Weights of a small transformer language model.
Size: 10 layers, width 320, 2 heads of 64, MLP 1280 GELU, vocabulary 16384, 20.3M parameters.
Architecture: LayerNorm before each block, rotary positions, biases, untied embeddings, attention and MLP in parallel.
Training: a variant of Muon for these matrices, 650M tokens, 9919 steps.
MLP neurons of a small language model. Each row is named by its layer, matrix (up: input weights) and neuron, and shows model dimensions 224-319. Each number is 50 + 10 x the weight over its row's rms, rounded and kept within 0 to 99.
After each neuron's rows, "fires in" lists the words (lower case) most often at its 100 highest values on Wikipedia text that the model never trained on. A number after a token or word is its count.

L7.up266:48 56 64 63 45 57 45 45 47 67 34 51 53 51 56 54 41 50 44 41 49 47 54 39 58 47 23 65 58 44 64 38 60 69 54 55 34 62 41 39 60 61 66 56 51 48 48 56 59 67 55 43 73 52 35 49 41 45 37 37 53 35 53 48 40 43 55 49 41 61 60 57 44 51 54 52 58 39 48 37 47 46 59 51 46 45 51 70 53 56 46 52 61 53 65 37
fires in: "that" 26, "which" 10, "is" 7, "of" 4, "was" 4, "it" 4

L4.up166:54 53 49 41 31 52 36 63 57 57 39 47 65 38 48 49 45 48 45 66 49 65 54 41 63 47 41 48 53 27 60 43 53 44 65 47 48 65 56 54 64 47 52 39 59 55 30 71 44 53 57 55 58 56 60 52 37 40 55 49 50 64 61 50 43 53 28 46 35 59 58 44 48 44 61 47 45 72 37 50 48 41 42 45 41 50 65 29 60 46 40 43 51 59 36 43
fires in: "on" 53, "in" 15, "for" 10, "at" 5, "as" 4, "to" 4

L4.up531:55 38 57 45 41 57 63 53 41 51 62 53 41 53 48 53 42 61 24 47 52 59 66 49 56 60 54 50 47 46 68 36 58 51 56 57 41 58 59 36 49 49 67 31 36 51 69 47 45 52 63 41 53 59 49 47 49 41 51 55 48 67 43 42 54 38 67 58 43 46 58 44 36 59 52 59 51 57 49 44 56 37 44 64 43 63 45 67 49 58 54 57 48 54 57 56
fires in: "as" 72, "and" 7, "or" 6, "de" 4

L4.up279:44 39 68 36 54 45 35 72 55 37 55 57 53 46 29 67 54 49 56 52 47 38 38 53 49 45 47 67 40 49 45 49 56 61 49 55 40 58 43 56 49 57 60 51 49 62 73 46 56 46 57 59 53 62 56 49 72 56 48 38 53 52 53 80 59 50 70 49 44 49 36 39 58 62 49 60 58 49 49 35 55 55 41 70 47 59 40 58 47 46 45 47 50 51 54 44
fires in: "as" 26, "but" 23, "however" 21

L4.up580:45 36 41 58 32 44 60 54 43 44 44 51 30 55 45 44 47 46 36 26 71 36 41 44 44 42 60 42 53 54 43 46 62 62 47 60 65 64 52 62 53 38 48 60 46 61 49 47 71 44 59 37 52 50 46 61 57 44 48 55 38 54 45 62 56 34 59 44 37 64 58 42 43 49 58 58 49 43 61 54 46 60 40 77 46 54 48 46 56 48 53 56 60 49 54 64
fires in: "also" 34, "then" 14, "he" 11, "and" 6, "she" 4

L4.up929:53 68 59 63 59 60 41 45 47 48 56 44 58 48 39 53 43 53 54 58 41 77 43 43 51 63 50 50 48 52 34 62 51 55 54 38 50 66 64 41 58 68 58 49 55 49 56 54 67 51 60 50 41 48 45 57 70 41 48 61 48 63 54 39 37 57 46 37 45 40 54 58 39 64 59 57 47 63 51 57 47 52 62 56 66 57 52 61 30 39 50 41 42 56 37 49
fires in: "his" 27, "he" 19, "was" 14, "she" 5

L7.up856:47 54 40 38 47 52 54 44 62 41 40 49 65 59 40 39 46 46 47 47 38 46 52 43 44 63 33 32 54 55 45 69 53 45 57 57 64 54 63 50 65 72 49 49 61 42 59 47 51 67 47 35 64 34 54 54 60 30 52 59 44 38 51 54 36 37 54 58 53 58 55 47 53 54 43 29 42 70 43 59 34 52 64 36 38 50 77 63 58 51 63 36 40 50 59 50
fires in: "an" 98

L6.up332:40 47 82 56 42 34 44 69 50 64 61 44 50 41 33 51 42 42 60 45 54 54 68 69 45 46 38 37 51 57 47 50 64 57 58 34 46 60 50 57 70 84 54 56 50 33 47 53 58 62 36 57 61 50 45 56 48 41 46 44 52 48 50 37 46 43 60 59 45 47 53 33 52 39 40 38 42 53 43 49 50 41 36 63 44 60 68 50 43 48 40 48 56 37 72 37
fires in: "as" 81

L7.up649:74 57 21 44 53 72 47 41 53 54 38 47 63 60 64 43 42 48 57 58 43 54 38 44 47 56 40 53 65 48 64 72 55 38 54 42 60 63 53 42 34 71 48 45 52 51 51 56 54 31 61 72 58 61 50 61 35 52 54 47 51 65 40 53 52 57 45 26 60 39 62 56 36 49 76 58 30 45 67 29 55 43 40 37 54 48 57 55 48 57 52 42 36 53 43 50
fires in: "was" 20, "came" 7, "not" 7, "in" 7, "began" 6, "until" 6

L7.up963:70 49 48 55 46 37 43 49 58 44 59 53 46 56 68 67 50 49 43 48 63 54 39 56 57 42 53 36 44 49 45 46 58 49 56 53 37 49 66 62 63 46 64 43 68 45 50 56 64 49 52 43 46 67 53 59 57 34 35 59 40 72 48 47 46 43 41 61 45 57 49 59 39 55 44 37 48 53 55 46 53 65 53 43 57 38 52 45 50 51 49 53 63 48 43 40
fires in: "he" 44, "then" 6, "also" 4, "and" 4

L4.up143:50 60 32 35 39 46 50 44 59 46 50 55 62 66 49 41 62 27 38 62 56 63 45 44 47 32 54 41 57 49 44 36 52 55 72 66 55 46 50 39 39 50 41 40 56 53 59 45 50 51 44 60 50 74 65 42 62 47 45 51 54 43 55 46 58 38 60 28 57 64 37 50 55 46 53 52 56 57 48 33 42 52 56 55 54 61 43 43 68 48 36 53 32 41 40 42
fires in: "the" 39, "a" 11, "s" 10, "years" 4, "year" 4

L4.up304:59 43 50 41 46 72 51 49 64 49 50 55 70 51 42 58 69 50 48 39 63 65 61 56 60 45 41 57 53 66 55 62 64 46 41 51 49 57 60 43 53 59 43 48 63 61 43 64 67 61 56 53 59 65 39 33 48 52 41 58 70 60 51 45 50 46 44 30 60 30 41 58 48 52 54 44 65 65 37 38 39 48 66 42 43 51 44 28 41 45 40 37 45 57 45 69
fires in: "his" 36, "time" 7, "its" 7, "war" 6, "him" 6, "he" 5

L4.up311:47 44 64 58 36 42 38 54 54 64 41 49 62 67 57 34 32 54 64 59 49 42 44 40 65 55 45 66 48 48 62 46 48 32 52 63 56 51 45 67 47 30 52 46 51 65 61 61 52 46 46 38 58 41 63 39 44 61 44 45 60 58 51 59 53 30 41 45 45 67 37 49 53 58 53 60 57 41 42 50 50 57 32 57 41 67 48 55 63 47 54 22 33 51 41 64
fires in: "to" 22, "of" 21, "in" 20, "by" 8, "for" 5, "among" 5

L4.up1260:44 54 48 59 58 63 73 31 45 37 53 52 59 52 47 65 70 61 33 40 50 62 38 42 53 56 65 41 68 43 61 86 58 53 60 45 49 44 48 43 35 49 42 52 57 29 37 53 38 54 45 49 47 46 62 52 56 50 50 56 50 41 41 33 43 40 47 38 54 56 51 34 43 53 47 42 46 57 57 31 58 51 47 64 64 48 48 48 55 44 54 54 42 61 53 40
fires in: "the" 75, "that" 4, "this" 4

L7.up914:32 55 45 66 40 60 62 51 52 52 48 52 48 43 41 36 48 59 54 50 48 69 37 52 54 60 39 63 36 51 57 62 48 71 57 39 37 57 60 62 33 40 36 54 42 37 59 55 42 42 43 43 51 55 34 50 52 51 48 29 61 44 45 53 39 38 46 52 56 35 27 50 66 46 68 61 66 45 48 66 32 61 41 49 50 50 55 53 67 33 50 49 50 65 36 58
fires in: "would" 17, "not" 14, "to" 10, "was" 6, "i" 4

L7.up787:39 62 41 32 38 44 48 59 35 62 49 47 47 56 50 63 47 61 40 51 57 51 37 49 28 55 41 35 66 58 41 70 53 55 57 48 48 39 46 55 55 70 57 57 30 49 45 42 66 58 39 45 47 54 52 47 39 48 54 51 51 39 58 56 55 39 57 53 64 59 59 55 71 45 46 57 68 65 41 47 26 46 54 34 55 53 61 51 58 60 67 51 44 71 56 49
fires in: "an" 42, "j" 8, "jbl" 4

L4.up132:34 57 50 44 56 50 45 50 58 39 24 65 51 48 50 46 58 40 59 55 57 43 56 60 52 56 47 50 66 42 60 48 36 48 42 50 34 66 59 55 60 58 62 37 53 74 48 57 65 49 32 41 69 44 59 42 62 46 58 51 53 24 55 48 55 49 64 51 37 49 46 60 37 51 67 57 39 40 25 69 61 55 26 46 58 49 49 59 57 55 62 41 43 59 62 45
fires in: "in" 34, "of" 20, "from" 18, "by" 8, "the" 6

L6.up356:50 68 56 49 48 51 66 60 52 48 51 45 46 39 57 48 57 48 64 55 50 43 57 39 33 46 38 65 42 33 58 63 37 45 54 54 69 58 58 54 44 53 38 31 49 48 48 52 52 26 50 66 62 45 52 52 53 32 32 55 57 41 47 39 58 55 55 59 54 35 45 55 39 36 51 57 45 57 54 49 57 46 41 47 56 66 52 40 57 34 48 63 59 44 72 65
fires in: "to" 60, "not" 23, "would" 7

L6.up611:34 62 40 53 46 55 44 49 31 28 50 41 48 60 46 46 48 56 40 40 65 61 54 52 58 35 49 65 36 55 45 57 61 57 49 54 51 48 59 49 49 43 49 45 44 36 62 62 67 48 75 44 53 57 46 40 43 52 42 33 52 60 54 69 64 42 78 67 51 62 39 50 46 55 45 52 44 35 46 47 55 35 43 53 43 41 34 55 60 59 38 63 51 27 54 51
fires in: "which" 24, "who" 17, "that" 16, "but" 14, "as" 13

L4.up787:69 44 34 41 42 34 53 54 51 43 37 49 49 32 33 39 45 58 40 59 43 29 49 32 53 46 52 55 49 55 43 50 41 43 51 56 64 59 27 62 49 47 62 54 53 67 51 40 73 56 66 41 70 43 63 56 42 59 41 46 62 49 26 60 43 45 64 61 75 60 63 55 68 56 55 54 63 68 35 44 50 38 45 63 52 55 46 28 50 49 43 47 35 44 59 53
fires in: "of" 34, "at" 22, "de" 5, "to" 4

L6.up889:53 54 53 58 46 52 41 64 46 57 45 46 49 48 52 61 50 37 45 65 57 39 54 46 49 34 43 53 56 41 59 47 55 59 53 58 64 57 50 59 59 32 41 44 49 48 57 68 64 48 51 53 66 52 46 44 56 51 38 65 53 53 43 46 44 39 38 57 56 51 46 68 63 33 46 37 42 54 61 54 59 38 47 41 52 56 52 51 39 52 50 41 69 53 33 61
fires in: "to" 42, "i" 11, "would" 9, "will" 6, "can" 6, "must" 5

L7.up751:40 53 37 71 50 43 47 63 59 58 39 50 45 58 40 50 62 51 60 48 50 72 58 44 39 56 48 47 55 47 34 63 42 48 76 56 38 48 53 47 54 57 49 54 49 50 50 60 53 53 62 41 55 55 44 43 62 45 45 47 52 46 26 70 41 48 43 44 39 44 58 37 44 53 42 68 63 63 63 45 40 49 49 41 65 53 48 62 61 52 53 54 63 51 46 39
fires in: "a" 56, "his" 18

L6.up1220:60 37 50 59 69 47 59 42 61 71 45 40 33 53 53 58 62 33 54 52 49 24 53 58 46 51 41 51 50 49 68 63 56 65 49 47 42 47 48 51 42 51 37 33 39 58 64 45 47 49 47 44 43 70 50 47 50 41 44 42 55 52 34 49 47 38 51 39 30 40 55 46 55 27 70 39 68 76 59 65 51 56 38 60 34 46 47 42 43 32 48 59 58 43 63 66
fires in: "0" 24, "1" 15, "4" 6, "2" 4, "3" 4

L4.up297:40 55 52 59 42 54 56 57 44 35 54 47 47 65 52 57 50 47 38 44 38 51 33 23 73 66 49 41 37 54 32 58 54 44 47 43 53 52 52 64 65 60 31 51 34 46 60 42 48 40 55 51 72 52 51 67 47 55 57 49 74 39 72 43 54 43 32 29 66 62 39 45 47 58 50 53 50 48 49 57 73 42 66 53 56 47 60 54 64 47 46 43 50 44 59 39
fires in: "to" 32, "a" 22, "of" 16

L6.up1125:43 53 50 28 47 45 54 64 47 48 44 62 47 53 54 45 56 58 61 25 43 46 45 51 46 37 34 64 60 43 44 48 49 50 51 48 52 33 80 40 51 51 60 42 60 63 44 54 45 55 35 57 50 28 56 41 53 42 44 35 58 60 45 68 68 30 64 48 62 46 44 51 55 40 44 49 47 55 44 44 58 45 59 41 30 52 51 27 59 51 59 62 68 35 53 60
fires in: "an" 48, "so" 5

L6.up1091:55 42 45 58 34 46 53 55 25 48 32 49 48 56 56 42 48 42 47 43 36 52 34 44 45 47 52 59 62 39 41 37 60 49 59 53 73 57 44 56 44 33 61 48 63 45 48 46 46 40 56 24 55 58 51 49 61 53 67 55 59 59 37 73 65 50 28 49 55 59 58 62 38 47 48 45 48 44 45 60 55 34 51 58 42 63 52 41 61 43 47 38 34 52 38 40
fires in: "to" 34, "with" 20, "of" 17, "in" 10, "the" 6

L4.up17:52 54 66 52 35 50 42 50 52 54 45 43 35 55 47 36 43 39 41 52 51 60 33 47 66 54 64 65 49 58 51 28 58 46 40 42 53 44 73 44 40 50 38 47 56 59 48 57 39 25 70 46 54 37 47 43 44 66 54 49 65 51 57 60 53 58 62 39 39 38 33 71 42 50 53 61 63 44 44 60 54 48 43 54 45 65 47 61 41 33 35 32 54 52 51 62
fires in: "which" 48, "was" 15, "that" 12, "having" 5, "after" 4, "but" 4

L4.up483:44 37 64 46 35 39 29 49 56 53 50 56 54 46 28 47 55 38 61 42 40 57 27 56 57 43 41 58 57 62 44 58 45 43 51 69 33 39 46 43 36 38 57 34 63 54 50 61 64 52 52 49 59 60 46 55 57 56 50 35 30 65 60 54 52 49 45 53 45 35 63 53 43 43 50 53 41 43 56 40 40 48 25 49 56 34 46 55 48 60 63 45 51 54 33 42
fires in: "other" 19, "two" 13, "of" 11, "its" 8, "an" 4, "several" 4

L4.up494:60 35 54 47 42 55 47 55 52 33 47 45 38 44 59 43 46 48 46 45 46 54 32 32 46 59 63 63 42 42 57 49 71 40 37 49 50 63 50 66 42 65 40 27 44 59 68 40 56 45 42 43 45 49 32 52 44 54 59 31 63 47 36 71 66 46 51 60 70 49 42 55 40 60 58 49 55 33 43 31 51 52 53 41 43 51 43 53 46 38 62 33 46 64 50 40
fires in: "is" 24, "a" 22, "with" 9, "particularly" 5, "was" 5

L6.up660:48 43 43 56 34 47 62 43 50 61 41 71 55 55 55 56 55 53 54 62 42 59 56 56 53 44 56 48 31 47 43 54 22 50 35 50 56 54 54 42 62 51 53 64 52 36 49 62 57 50 64 64 58 59 55 54 55 62 46 42 66 55 41 45 70 30 46 48 62 48 40 50 51 47 56 46 49 58 28 55 71 40 57 43 50 62 68 32 60 67 31 68 43 49 64 41
fires in: "the" 33, "two" 6, "this" 6, "that" 5, "bond" 4, "which" 4

L4.up757:50 44 48 51 55 44 24 58 48 49 34 29 29 45 60 31 45 51 40 45 69 46 35 44 45 46 44 31 33 49 58 54 50 45 51 66 48 58 51 39 62 47 42 28 40 49 33 58 56 46 53 48 52 44 48 48 37 56 58 45 41 58 57 63 40 28 52 48 32 49 50 24 51 36 48 49 40 35 58 58 48 55 44 66 60 69 59 60 55 36 68 27 49 43 51 48
fires in: "for" 31, "on" 16, "to" 9, "or" 5, "of" 5

L7.up764:53 53 25 38 40 63 62 57 53 53 59 40 61 43 23 52 27 55 34 54 57 73 49 51 39 46 26 61 51 51 32 37 55 72 43 45 51 45 55 40 54 56 39 56 41 53 50 52 55 61 58 52 52 50 49 46 51 44 54 46 54 50 46 46 38 36 64 51 57 35 54 60 60 59 45 64 56 56 34 48 34 57 57 45 33 65 54 49 49 55 69 40 52 56 43 55
fires in: "an" 94

L4.up285:52 59 49 56 42 40 35 54 60 57 58 60 54 42 24 58 57 37 62 45 47 53 60 62 47 47 49 48 58 53 57 56 51 56 43 54 44 64 59 58 54 59 42 53 62 47 35 74 50 39 49 48 50 45 48 56 53 42 36 54 59 39 53 49 64 53 49 58 60 51 56 66 64 45 38 53 44 38 37 41 52 63 56 36 56 41 66 60 45 37 51 46 51 46 49 47
fires in: "this" 49, "a" 14, "the" 14, "in" 6, "an" 4

L4.up1130:50 42 30 47 34 62 47 49 48 44 43 50 57 49 44 51 55 29 56 59 70 53 44 35 57 39 49 42 37 58 54 50 63 57 54 59 46 51 36 54 47 37 52 48 49 56 51 57 66 59 64 62 66 60 43 65 57 58 40 42 59 37 51 65 64 39 47 51 52 55 66 36 59 53 61 53 40 44 52 51 54 61 40 52 54 53 71 50 56 45 42 51 50 77 42 41
fires in: "was" 17, "began" 12, "came" 6, "did" 6, "to" 5, "is" 4

L4.up926:68 48 24 58 48 64 56 60 38 51 39 61 53 33 77 38 68 37 44 47 31 50 30 39 54 46 54 68 51 43 47 50 56 42 54 75 60 47 48 45 37 45 48 56 61 66 57 54 56 40 55 36 30 51 45 56 57 52 53 42 48 62 62 49 60 46 46 51 38 58 46 55 56 56 37 49 47 63 37 45 53 50 44 47 40 45 49 42 40 52 37 45 40 59 63 62
fires in: "by" 31, "to" 23, "at" 18, "before" 6, "after" 5

L4.up373:59 46 62 53 49 41 55 67 51 57 44 47 66 55 55 39 37 51 52 60 45 43 46 38 49 57 47 37 44 42 48 52 52 59 37 52 50 61 37 49 51 58 36 42 54 62 39 39 59 38 49 57 47 47 50 41 38 52 67 55 49 59 39 28 61 35 63 45 65 63 54 68 53 55 46 44 54 60 34 57 52 32 55 51 70 43 70 53 60 41 62 48 34 36 68 46
fires in: "in" 92, "of" 5

L4.up461:57 46 57 60 35 42 58 49 53 49 61 60 62 66 56 53 62 47 48 31 52 29 44 46 46 70 47 49 44 58 74 51 62 55 62 59 59 56 61 45 43 46 54 42 41 59 57 38 51 54 54 42 48 53 49 56 48 48 53 51 53 51 35 73 54 39 47 47 55 46 69 46 40 60 62 53 40 44 48 64 73 49 43 59 67 44 64 49 55 47 47 56 56 45 48 53
fires in: "after" 13, "and" 13, "following" 11, "as" 9, "later" 6

L6.up589:53 49 57 30 55 54 37 31 38 52 52 55 41 61 53 57 55 50 61 56 56 59 43 53 44 38 46 43 41 41 48 65 39 58 45 34 43 42 44 75 73 55 55 58 58 54 57 43 43 45 41 67 69 57 46 63 52 56 31 55 48 47 45 29 60 49 48 39 46 73 48 62 62 40 68 49 56 43 47 41 46 42 44 43 55 49 50 44 44 41 42 67 53 35 54 50
fires in: "0" 34, "i" 18, "1" 13, "2" 4

L4.up1253:43 56 53 46 37 50 45 44 47 38 49 49 39 35 48 67 27 46 41 38 56 65 42 48 66 37 45 55 30 58 49 67 65 40 65 40 52 52 71 53 49 56 44 42 58 63 65 54 61 59 54 51 55 55 36 57 46 32 33 53 54 58 48 36 47 46 61 48 75 45 57 51 47 63 61 27 56 46 51 39 65 38 33 56 48 59 50 54 49 56 49 66 65 36 55 53
fires in: "that" 41, "it" 18, "which" 15, "she" 8, "who" 7, "he" 6

L4.up307:39 65 51 49 40 45 58 34 42 59 43 54 30 52 34 37 62 53 50 53 63 52 50 62 43 47 45 64 47 68 54 66 50 49 49 58 68 43 41 64 43 46 54 63 56 39 52 49 44 36 30 43 53 63 40 44 59 60 49 50 52 49 55 51 58 55 43 37 62 43 49 55 59 38 50 70 59 42 45 42 46 67 58 39 47 59 33 54 55 61 51 35 50 50 58 49
fires in: "an" 47, "the" 27

L6.up1104:36 50 53 48 43 50 44 58 57 49 53 50 45 64 51 51 40 66 47 49 60 49 46 31 44 37 36 51 53 59 46 42 53 48 52 47 38 56 65 42 53 50 47 54 59 51 34 41 44 44 73 42 61 52 40 40 58 30 61 55 48 51 40 62 52 39 44 43 58 34 38 64 29 49 42 68 56 55 52 53 55 44 45 70 48 43 58 60 59 63 42 60 57 43 71 44
fires in: "a" 37, "very" 10, "s" 7, "particularly" 4, "especially" 4, "his" 4

L7.up274:63 47 40 54 58 56 43 58 61 54 53 49 38 43 49 40 54 45 61 44 65 51 42 43 53 60 63 25 44 52 31 54 42 58 59 40 45 41 61 50 56 48 60 25 61 50 48 45 61 51 58 52 43 54 42 47 51 52 34 56 47 52 52 59 58 43 59 56 56 58 55 31 56 61 61 57 51 60 54 35 53 64 50 53 55 28 49 41 63 62 35 61 71 32 53 48
fires in: "he" 22, "who" 16, "she" 8, "they" 6, "also" 6, "foxen" 4

L6.up825:62 59 61 41 30 40 45 55 47 42 44 61 50 47 58 52 53 40 44 62 56 48 61 44 60 49 65 42 47 51 45 59 54 43 34 51 56 45 69 45 52 55 44 42 50 52 53 48 69 54 41 37 52 51 43 45 55 57 53 44 36 46 46 56 69 60 51 36 42 44 49 60 51 49 52 41 51 66 43 37 49 52 67 43 49 41 65 43 44 45 58 33 56 41 45 36
fires in: "for" 20, "a" 9, "following" 9, "per" 8, "this" 8

L6.up1103:48 64 49 37 33 54 44 39 38 62 48 45 56 43 45 41 45 46 55 46 51 53 61 70 49 48 45 51 52 48 54 43 42 45 61 58 50 41 47 46 46 39 62 58 63 60 39 28 61 52 36 40 47 40 58 47 47 50 60 34 51 72 57 55 51 56 49 36 70 32 34 57 57 45 34 41 70 41 54 41 49 44 52 38 60 78 58 55 52 58 59 39 50 48 52 41
fires in: "2" 15, "3" 15, "4" 10, "title" 7, "5" 5

L7.up1007:41 51 49 60 52 54 53 45 58 47 52 59 61 59 50 59 33 49 53 64 45 42 35 43 57 56 35 64 39 51 59 58 45 44 39 57 36 69 45 62 64 42 68 32 42 53 52 32 49 64 58 37 56 52 53 52 36 56 48 58 68 61 56 72 59 50 40 66 48 34 57 41 48 43 46 54 39 53 37 55 65 51 60 59 53 51 59 55 51 34 56 51 29 50 71 44
fires in: "of" 18, "called" 12, "to" 12, "under" 9, "as" 8, "on" 7

L4.up295:51 46 41 49 50 40 56 68 43 45 56 64 47 49 51 58 47 55 49 55 48 56 45 50 63 49 29 55 42 27 48 51 45 49 62 56 33 46 46 81 50 35 55 56 48 71 48 49 53 53 44 38 51 48 48 62 48 47 27 50 43 39 40 57 75 48 55 47 55 48 58 43 47 44 54 62 53 54 66 43 40 50 42 56 52 44 47 43 41 46 45 51 65 63 48 41
fires in: "from" 55, "of" 14, "between" 4

L6.up1212:49 48 53 49 50 44 64 39 59 47 65 52 54 41 52 43 45 51 43 60 65 56 58 51 50 39 53 62 48 50 44 54 56 47 41 46 55 47 38 44 58 44 43 37 39 61 35 38 45 61 70 50 59 59 50 64 36 41 72 38 52 31 69 63 61 53 48 47 62 42 24 71 45 44 43 46 34 51 70 46 48 40 50 58 45 62 44 45 42 41 39 33 37 61 41 49
fires in: "be" 22, "been" 12, "is" 10, "not" 6, "being" 6

L6.up3:48 60 47 63 34 31 51 39 48 54 60 40 49 50 65 56 50 78 45 42 47 65 57 42 52 44 53 59 48 33 55 61 55 56 51 53 54 56 46 46 50 52 33 31 39 31 62 59 50 50 37 57 52 53 44 61 44 56 62 26 62 42 55 44 54 35 54 40 76 44 43 58 54 62 66 51 53 38 51 43 42 51 50 61 36 61 52 49 49 50 51 19 49 40 46 40
fires in: "at" 33, "for" 12, "on" 6, "a" 5, "of" 4

L4.up690:41 51 36 48 49 42 56 40 53 36 31 62 54 46 57 50 39 53 67 27 80 54 44 51 57 36 53 61 48 27 61 41 38 48 47 44 47 50 74 62 48 52 57 57 60 41 41 48 51 51 44 51 45 53 52 38 51 54 49 52 68 54 50 57 57 59 69 44 49 46 53 61 48 54 50 55 45 26 36 51 48 50 44 46 54 50 49 56 50 59 69 40 55 55 55 45
fires in: "on" 34, "from" 19, "of" 12, "to" 4, "off" 4

L4.up762:47 49 36 47 41 72 56 52 71 40 56 42 52 54 47 46 50 40 45 23 51 48 48 40 51 48 58 72 35 57 43 63 50 43 53 47 62 68 49 62 44 45 45 54 45 37 61 36 53 57 44 53 56 62 57 54 51 51 57 54 56 48 31 31 46 52 62 47 63 51 55 50 38 38 48 51 54 55 46 67 39 43 48 53 41 45 40 36 65 46 61 42 57 56 69 54
fires in: "the" 28, "1" 7, "11" 6, "21" 5, "2" 4, "13" 4

L4.up680:55 55 48 54 74 48 53 58 49 37 51 47 58 31 41 47 49 52 60 50 55 43 43 43 74 51 56 55 40 57 57 47 51 44 51 57 52 60 42 43 50 37 52 53 48 41 67 57 42 48 50 37 44 39 60 58 58 75 42 35 50 50 61 59 62 47 54 49 63 40 52 48 41 26 34 55 46 57 62 40 53 58 43 50 46 59 40 44 42 53 48 47 54 44 47 53
fires in: "most" 23, "top" 9, "2024" 6, "still" 5, "remain" 4, "2025" 4

L6.up326:43 54 56 45 45 44 49 60 49 48 49 44 45 49 63 58 67 52 46 61 64 53 51 47 55 41 58 43 50 38 34 58 65 53 61 54 42 66 47 33 45 45 40 35 54 57 59 47 71 39 54 48 50 52 59 61 38 43 57 35 53 62 55 60 55 34 53 55 64 68 42 64 52 62 53 45 41 62 40 61 45 45 38 57 48 40 73 56 54 41 48 39 38 37 61 35
fires in: "a" 84, "böker" 5

L7.up216:66 66 64 60 41 58 38 59 63 54 50 47 50 35 54 49 60 55 46 47 55 30 43 43 66 51 64 54 40 57 49 44 42 32 42 33 36 43 52 45 53 36 52 44 41 60 43 58 67 54 65 65 45 52 57 62 59 48 52 58 57 61 31 27 53 44 41 64 49 46 54 65 52 41 39 43 42 43 47 49 57 29 39 64 38 53 28 58 58 46 62 37 64 45 50 54
fires in: "to" 27, "would" 13, "can" 9, "could" 8, "and" 6

L4.up1141:54 51 43 34 51 51 51 49 54 52 65 52 46 48 45 62 40 37 62 46 58 65 69 51 46 57 64 36 53 46 45 51 49 70 60 51 29 51 51 46 52 61 44 34 67 43 30 48 20 48 53 48 62 50 35 53 54 63 35 60 55 58 44 49 46 54 60 51 58 63 63 52 44 43 58 45 47 43 53 69 47 47 41 71 61 49 58 62 62 63 45 50 33 48 41 44
fires in: "as" 36, "0" 17, "elected" 5

L4.up466:61 47 41 40 42 51 51 47 60 54 47 46 54 44 50 34 55 55 57 32 53 57 40 55 56 53 63 44 41 61 66 66 67 47 49 66 57 43 43 50 44 46 42 60 36 44 55 50 55 49 58 47 67 49 36 45 53 52 50 54 53 54 52 44 47 47 54 39 52 57 46 57 53 41 64 44 49 56 45 54 51 66 51 52 38 66 48 53 38 48 62 70 65 65 57 52
fires in: "to" 22, "can" 15, "may" 10, "for" 8, "could" 7, "that" 5

L4.up980:56 53 45 64 51 48 65 49 47 54 57 52 73 40 57 47 43 47 44 31 51 33 48 36 63 47 35 39 38 50 32 42 46 40 47 37 69 59 46 47 57 61 38 39 67 53 51 36 42 55 76 48 73 60 53 59 65 60 49 66 63 59 47 47 68 42 43 48 29 45 44 40 59 32 51 52 38 51 71 52 52 59 27 81 50 60 58 37 59 58 43 56 44 31 63 61
fires in: "to" 50, "help" 5, "helped" 4

L7.up116:47 54 37 68 43 46 48 40 49 37 38 50 39 55 47 42 53 44 56 58 70 47 46 42 48 46 62 62 63 55 40 39 74 54 57 63 57 53 45 58 43 33 38 44 56 56 39 33 55 55 48 44 68 52 40 52 58 57 61 46 36 44 45 61 57 48 48 42 60 65 23 53 54 25 55 46 42 53 51 78 53 36 62 40 39 37 43 59 50 56 61 34 28 71 58 63
fires in: "was" 78, "is" 9

L7.up877:66 43 38 55 62 42 65 49 65 59 42 62 39 47 48 51 56 65 58 64 44 42 46 42 40 53 39 58 33 46 49 65 58 58 75 49 53 46 52 61 52 69 39 42 54 51 65 55 60 37 52 64 48 41 51 56 45 36 44 45 49 55 50 35 60 54 49 34 50 57 69 48 41 50 41 54 69 50 56 52 74 57 70 35 56 52 65 46 46 45 57 54 54 60 66 46
fires in: "to" 33, "not" 20, "had" 6, "could" 4, "did" 4

L4.up830:42 42 48 67 36 38 32 58 49 57 51 54 39 53 49 56 56 57 50 88 31 62 33 57 39 49 44 49 74 62 50 41 52 44 58 26 44 56 62 48 47 58 62 48 65 54 48 67 57 54 64 46 58 71 41 48 40 40 52 48 59 43 41 53 50 52 69 50 45 39 43 56 62 43 38 60 55 49 21 49 53 47 50 40 53 46 51 42 45 50 61 38 47 58 48 61
fires in: "his" 35, "her" 10, "him" 9, "it" 5, "episode" 4